From a checkpoint of a small transformer trained on Wikipedia: MLP 512 SwiGLU, a variant of Muon for these matrices.
MLP neurons of a small language model. Each row is named by its layer, matrix (gate and up: input weights; down: output weights) and neuron, and shows model dimensions 32-159. Each number is 128 + 32 x the weight over its row's rms, rounded and kept within 0 to 255. Numbers have three digits each. A neuron's up and down rows have the sign that makes its largest values positive.
After each neuron's rows, "fires in" lists the words (lower case) most often at its 100 highest values on Wikipedia text that the model never trained on.

L2.gate77:124151081101137125146137157089089109147103145153140097114128106123180153134101080135077105090186106110133102164152110153112085127179085091192164147132118150128098075149151135127132122090040139149133125177146100136132136137153166132143121100119157160103164227164068090139188091103101148112119134132144198126125182147128058101116126146122132131077129139167134119150155081122105100092179
L2.up77:073172120131116081149136155173089164130103103125120116123141144086089169119161146154104085080199089139146173128166154086142125161175115148203137091173126116087052044112141145127128128065042105146091096178116117128158201184102147118100071172143111164118136170125131135119141097170142150116121160160142133163102159108121096195128127106131122163113128135094128146154112090131085087058151
L2.down77:098141158150063104115153144151128145179086151177190098146128100150103213086141129114146067097146071196128137178186075079145067134083135123114151089198115136103159125121157157110152153117105113074137132159107154105188144096102188099059093147125101179104149119098125144087092133120155148140131165143132162142160000099164104111169116088133179168141119140150145103079168107126099142122180
fires in: "in"

L6.gate309:110116120136115130107136125142090166088168157125168137180144112096182207125143128100108106135094126125098094132138149141138060132106131159120089239188109156116155136146084185108108121128205124124182073147122137099118095116109096114116149076112077139084100130154128165139135124117152124203092103099173127132132119103187155070170172172117101131140078122120139182096130099126133093110099
L6.up309:157146156060154151071165107145096134166153138106120127124131142106119152098045121110146132172134153154125129121187160128161121137090092170068185103152112128174147093114154135133154087125141208093096101090170126161146193148082160121075071125162130127141131214181115124104110121139081144155129178089105123096096097162147103142115137137142115116089134133128138114069121123133156154100106
L6.down309:130081103206096152122109086110148114125120099154085136117144132107111141166178143129106083085094127153103080148131118153125133123114137118145117127114158165154067142109112138124163100152141102114185122161094187153128096086115072093112123098071111118153069165144147179139118171092163133161127134103137122091135082063151151162145188136050143119157121095160128169171116108155181126099139
fires in: "its", "her", "s", "his", "their"

L7.gate370:121144114179068093132092080119142104136159174099150186081131119155163100117120185163119139084156096097143107164137162175153171151104111132077193185117142126102072146141176111144145065165146109161108131185117111097093169117112111131115157127100134079084153122143157198100175112106153068127118151147113143123123144096094127132105119115156086162087117101106148090125158139096120149166097
L7.up370:124142117192097138160132086149140146085108060158117098161149113147110126140143113157146101104088094124143110122106132112139164158072114121140177149127172119175138063139147127069115121187155100159103115133100179112138087118131167106084116147103078172114171132096118118119139167158126189144049121160079142098073173115128074188174067139121191149155125166128075124140107153135160108126172
L7.down370:064166127089163146093044145127085080142150158138125112083180154109140107108135116082158159172087185163143147144163150093111072174211167096147067122148117160119141128151113142105133128074110156138121156134095156154139115120130081137169155142142161122177096149102101154152124117107179100125082135160108156133130123073099089129155156129085102165140061143177124160118129132146122112143158
fires in: "second", "third", "two", "over", "process"

L2.gate100:109109124172103089110174130094108081072149106144110163123124167104111113045143073110160096128109106106091172186126149084145174219144090198142130098136078114120131107158103128148147141110119106132106100095176078149161170113130080105112163106112141134080142111131085112134122114160161151169127172112156162126158114076140137157149093087145149175169120154148174174151181135067038154077108
L2.up100:145109137154101121061168104117144130082110119134124128149121118121113158086150101114168105143091061147070172165149161156103138195152103142124141136149126137150136124122060102163123144142115169114123105102163120194199178080123133111115183132145096128045136172168130146149115174134134153210177192063181179128113114083159124124147113097142112135139131093163195153113173126062094122115112
L2.down100:135101124209177176143121078159144156163096134171114119114162163129159079143122093150210137133175100117129113138141139105128153108176176125157158138149152144097112104198159119116139113082125113138159132158082112085118143148216148084148123114194108107113122095111138076119163079125197163065153120095121119138137121097135157144143129105093179187157158101136192171098168133087126109119167
fires in: "in", "19", "1967"

L6.gate78:133116161164072066118200164110109133105176148110140120174100199058176157105161123181163146133134158161162206157054144126109176156171143132162098091130122138146170137177123113135134082118180168141164196135113112104119099184114181164082125160113178152115119093138132081165109123118094170109138172099120100084160097072116163064126222190162111108134128153112123134148137130154116100148094
L6.up78:164110108149129085167154128120182223188099147164151138177095108123111137133138097123058155110145077136124120214131178138155116133172124148153053080182184157121131123130150107149094131123172095133158171108103141149163093102129124105148143080088163078115107143166103099111124093145143154127112131163149083115146178127113092152123122174143062134152080166192105086129159117116159124136094
L6.down78:121074114157165092182134109168101142113074142165122114173059158163109126130157126107129135047123114152112129173090103144166103136154115139100092089180103139135084080128141150135101111147078146096132121092153080171121160172135122169108076140098167072145139106128102124122155115145129095100101119119059150134159081102145106139163121149199191123174119062110121147191104099122203148123167
fires in: "season", "set", "code", "subsequently", "subsequent", "seasons"

L7.gate489:103136106137101170100142104135116203157126175169166160157180157133109080115138171096136153175115121168105079144174075128112068149115136127182151110163119152153173142068113138124143098111082106085064143140132190097084149100086113147173180101144112133097093123138170155171111154127135121176093129121130164143098169105120067163126138135144131149139070098113089159112158170141104071167156
L7.up489:088147098132100131104153139140147096102150122178129116122111084149126126098147093210110123083118140147119105131198128135089132122133141124130138089133133140158100137154110102143070074136173109073102143163166137126170153100090130078128146175102123141138128135142110090085154107161129122129097081090134128099122057120077092139109128204151130113099152087084110156072164147076111127121116
L7.down489:141082135155168137161148101103140175112114160138131098158179205145109073149134140094179149156071085075109100153099158124158112177121137154181111153056120200108114119113177128143142138145141165112193126110141122145142136050128142145140149153185169163164130180151161098129174138100091142166165154194133135091100112153119129146164128164102091133043103123180069110120171116137185131140128
fires in: "which", "he", "had", "that", "has", "it"

L2.gate456:102108102114174157147206130125124101179124098100121155169159152134114128191102102140109124064156146110130113077188184135153157110142124065136096166151135215130111128142156128136129124184119135137155136092130116130173159106139121129097121124165131173108085106115077119160148155123103099136128158149103117116077152123163146156082108100072147097086093122055125129125128128123177169110100
L2.up456:107142141171152132028100123134173099134126202192153141146192162116140124136132104134135155095133118172136121128127097165094152171082129092077133114141165093104115104103100162120157123134094170048135125118088150083166187134115121105101131128132139146198133070169166133193112105207124102087078132135124061155161149131168135143092126153123131184171142125153151093121115154141121149061159
L2.down456:130096141165201058144107100184133141149088172161153150113164164170138110109093095128100157150100168159131105202111123155069179117112122148146148103155164082104171139140121099097114153119089149121101136120128146134108120161149108152103094124120171116191190133149168152128116073156139112119073087187142141169159131083171087137092139174139149209138153143165112066169125103188114107098143
fires in: "the", "11"

L4.gate189:101161140086111134102184062152122152122133196113153091157153099146167082132136119094132187148095115067155067157132108124180073127153139180185141176146107138113104102106121098080122088059103127129081132175117157096106149150178141096097145145101149118149086192094127103168106158109115156137139121126122103110158090141164170162142133121069114134146106092103106128132151139060193130082171
L4.up189:131119131125164100136184133074160141100115152145072103095114184157097157110150099102123165081146152206141119146115120150093104118097144105150085143143186116128118163147091109101197129118187160104122094175113116168130180094086105114099146129108079164174152166109165168104177151116132094134170120117083127096110130087038081123154129170143069143135134137151152169191155122155113169124179
L4.down189:126102145171170123073188082116135131137111196120101105161120117136143160137140153180092107161201117065142108135133138183132120108160151105067141114104113115167134077116175138114137088164106090098130074147105107138095135082232152154152170179133147175094152226156128124122168149082112144153171153132124092218147129121100097158151094061123121164113128069090134120119131122086142124138129
fires in: "they", "it"

L2.gate395:146181150180160082129089143109142084132059114150181167147142139129131134149087127109148089114177076161078159141111098139134154132145113135061125101134174059140148070148083151181128121108058090130129141071177109127139158150186178067105132116130106173122090121143134074130133155095164171163131142169156152160163095111172126092138091127149145122135114131152121081147161146103093156131087
L2.up395:121155130181102118076128110053112145094035061135162158166173113130125111103140145071136082121154073119141115174127132113123142111103048126079105125114141106112096037121100146120098104105151105022099080122110033136121136150171148116114073131170119131088052116162125105100188083129143124174145134128116148101156083137139133105106102098114147140109118155182122155119136121095072104143074
L2.down395:114114145213133089134124097091137102083059083166121114112146059150147107140124078085175125167152099156139179130147106093095113104106135153117120112127150049093161110103109138092095096147078141146139094160142071121214143093148112080100115169175106132104082144120153113139056121126163132104117147161143115172131131111123148102131144144123163149127105131175125197159150097042093094123120
fires in: "in"

L2.gate430:124135135121106128131160129145110212118113140106132136118139044094147144133138143141147105144122138173128098160111121138130120112111120107086185155165122118096169061118157097121161120095104155195123127113172157177116162086078122123125110035116146089103069146083166212166139083123208183119117191112147163118137183145109107074169161138101120140051084172138111157083150107119131153135149
L2.up430:138097072103068083119129090107147100107179137139117131111182143118112129160129131143113131137076131171186111159140095161152090146148134162139140168179105145045129111109146177128128131080130142152169099133133187143108179064118147116147095112106146113128125170105135166118152128166175101187124110099164109109070131067133097067156121091136154139176163105064150168141144127121114152141180
L2.down430:157117118046129115139151138139117140156127173155144122113093091070081125143104091118144137089144084184101166116162178213117168135120089106096122115120204122132111134119142137114123068095131128120111155137134135153132135119055173131146141122057161163086106151137144141129135139068154081091147137120162103138120059073147082097130130089032103092172102152134128135085166108174122146153155
fires in: "his", "this"

L6.gate96:099143144064108080147125108124079123144158129115101124122165094080118100187131159111144143106105111148159109180137167087160143136114107178152100157121132074153064175165113166067095133086145083167120117115115120173131163163088025160140128157108132098176128097101088170125132049096183097118082138116100165085156136148149169103151112180141101088104142120164184141141195090083103137127158
L6.up96:158065130138136159122163164070103112141164165130143072103139099145131135086165117123103068173138135087096131089128094138111089147150136211178179162124157127135049149132110164096212174166104058138143076111111137094116102103163189110149102093112155158107093151083098131046138153089171138116123106074096193104129080123095178151150094134069139118098062136154153192146099152087165090156082
L6.down96:114138104116148139141065152186100088141142152124137114127163134094136160129179111123121174195125121129120139156221122144110149169096163163146144092102171159127151121157090152102110083111169144100131154162074119124140088074119154124113118119069125153081167058094150156115175140090158143110100102156120112126159143166078141158115171134124170130090132097119157111180107126093162131139130
fires in: "third", "second", "record", "red", "2nd", "10th"

L6.gate476:132141107137071126127217121096183158153138116077128076150148063089145139087092172115124127091119086151110111066101099198154120155124101157174170173138057145104125169186094107144103160158194129153079128118113138139124130090122056135145093111092119132089155141085161125086127121142200110153072105139124142105138130125136144104171107153101071058110106085157084158080145157127099105125120
L6.up476:154136109090136075119124131150155119096116091105118130103148131123147127161146059176129107094067137135107076188110111124151093131104138146122223137122088161059108107157117174164087159122163187130090134150121119125145146083155132131132144117091119160096118113117162045082103129108164120149069134119193106113204147109104149097180157113069157128077167125118074143111111163142091143114082
L6.down476:162127142138142154159122112091117141163130130099088110106134189125150205152145108151139135196117108139050095111179139154146152061083138103142044200169114185137117138149235108109114128165107083174151127132126160152101154090193120085142128124127088126165133163141188081136194109113153144151131119131183133179134120158119086100144118103168104138170098111110101137107094111115154187082161
fires in: "his", "of", "history", "their", "group", "elephant"

L2.gate279:117177153110118088139139137097129152153076150126139097203143149167085085186146112061111092095074086121161149170135162118089100098151090135100075103158167111095125110164081121134075128114100106144054124121096123176119104166131146160094084140144072108102085071173129108069143125124122119150073214094133167116150139063128166098104102127111080110085113212105143131116162140087071108144119
L2.up279:115134097137159109129157186105070111145113106174149083230078134126093112113106126087169042089130096169141148121168087078111108154151089165135122093128117094129150057102145130167093166129157148152161104118140105115169131134155099187172127053165112150092127145078141070132163077151136097192083154140195167098101100130114146104174153094128177140156169131110169134102129119136097117169090
L2.down279:186179163148140137130152147147114104129132128182134059145189063118111153120120116078176122093130067170199220157183079103145121155177115176111151134041159100112117103109135107085102170135137120147148137140066134091146094125142143106110156099197098113125141164124118084135116103109099115144074131131131187103091123100119158119146146073151184132152177173152155168111103073104132188125161
fires in: "in", "species", "become"

L4.gate96:173148124113080119147109165108149129130136141077172088175128093161125083162110118109132133162089085123149130207122118122070104182104099150126119114201145149124131192138156121100137150094139163143107181159117107091120155186109133133076043116120142215096086136181126121128131098132165132140109173167157152119176079146090194130159137134154109132104128157156090127221146104125090090168123
L4.up96:114147172176083135084240131157099101119145129136125150148178171131107153103135126066183083084109110114101160146160127102124109144154105142067152126133120145118163147106090155077151121142086100132127092126157079099179092130118163082126153123108121178101119152144144174133055111109186126142159119085139144119139177137093150109217105142125122114169091132128205157100132113096037143126122
L4.down96:143140124198162135086159081143116070070125130165116145107128144114161193157134167121174094125152092139108172127165117121080106149141127134053197129098096114100187092132099203104142172116098136159110123133150100147141106114101146091155090109124105148028082140184114142129076042064136126142183178138112125131143106142143112118161127095172130160153103121120140148109122089115085169113155
fires in: "in"

L2.gate5:081142106077136144165143172189114101142126086101111189184106136125157176098143081076175070157161142154087075136127084133146166189205082082121083113156174097113080091194137081142171117122089094144118137160171137163087145121140063117152123127085177111087080153129115152155153110132119145112085146100143152148109029103137121124104144158092190117130108175115129145145136138147106068133111
L2.up5:152141125110041106118132103047163130124109146113116110116117146140073120131153089111161129070158120089160105166172152117127211141112121131127134115138184072053109101127153113089139110117116138103134140167201098154099139139094089091156085132143185100088096117163154128182105151160138139160091126154148077165151065121110115103117153207092148106090144163179171125155079090154137124125073
L2.down5:177114125093151152065133141061198100139143140106122130090153123140089146125135143173200195080107120139128131110154185103171198119066152122091116121141169115118174121083205124140127089139114115144098126131107138125137175134091159105168084157122141149135163201116171077134141120168143103152120102170099135111139122166129113067147095114126112130059089122140184075123140110159142151121148
fires in: "the", "their", "his", "they", "that"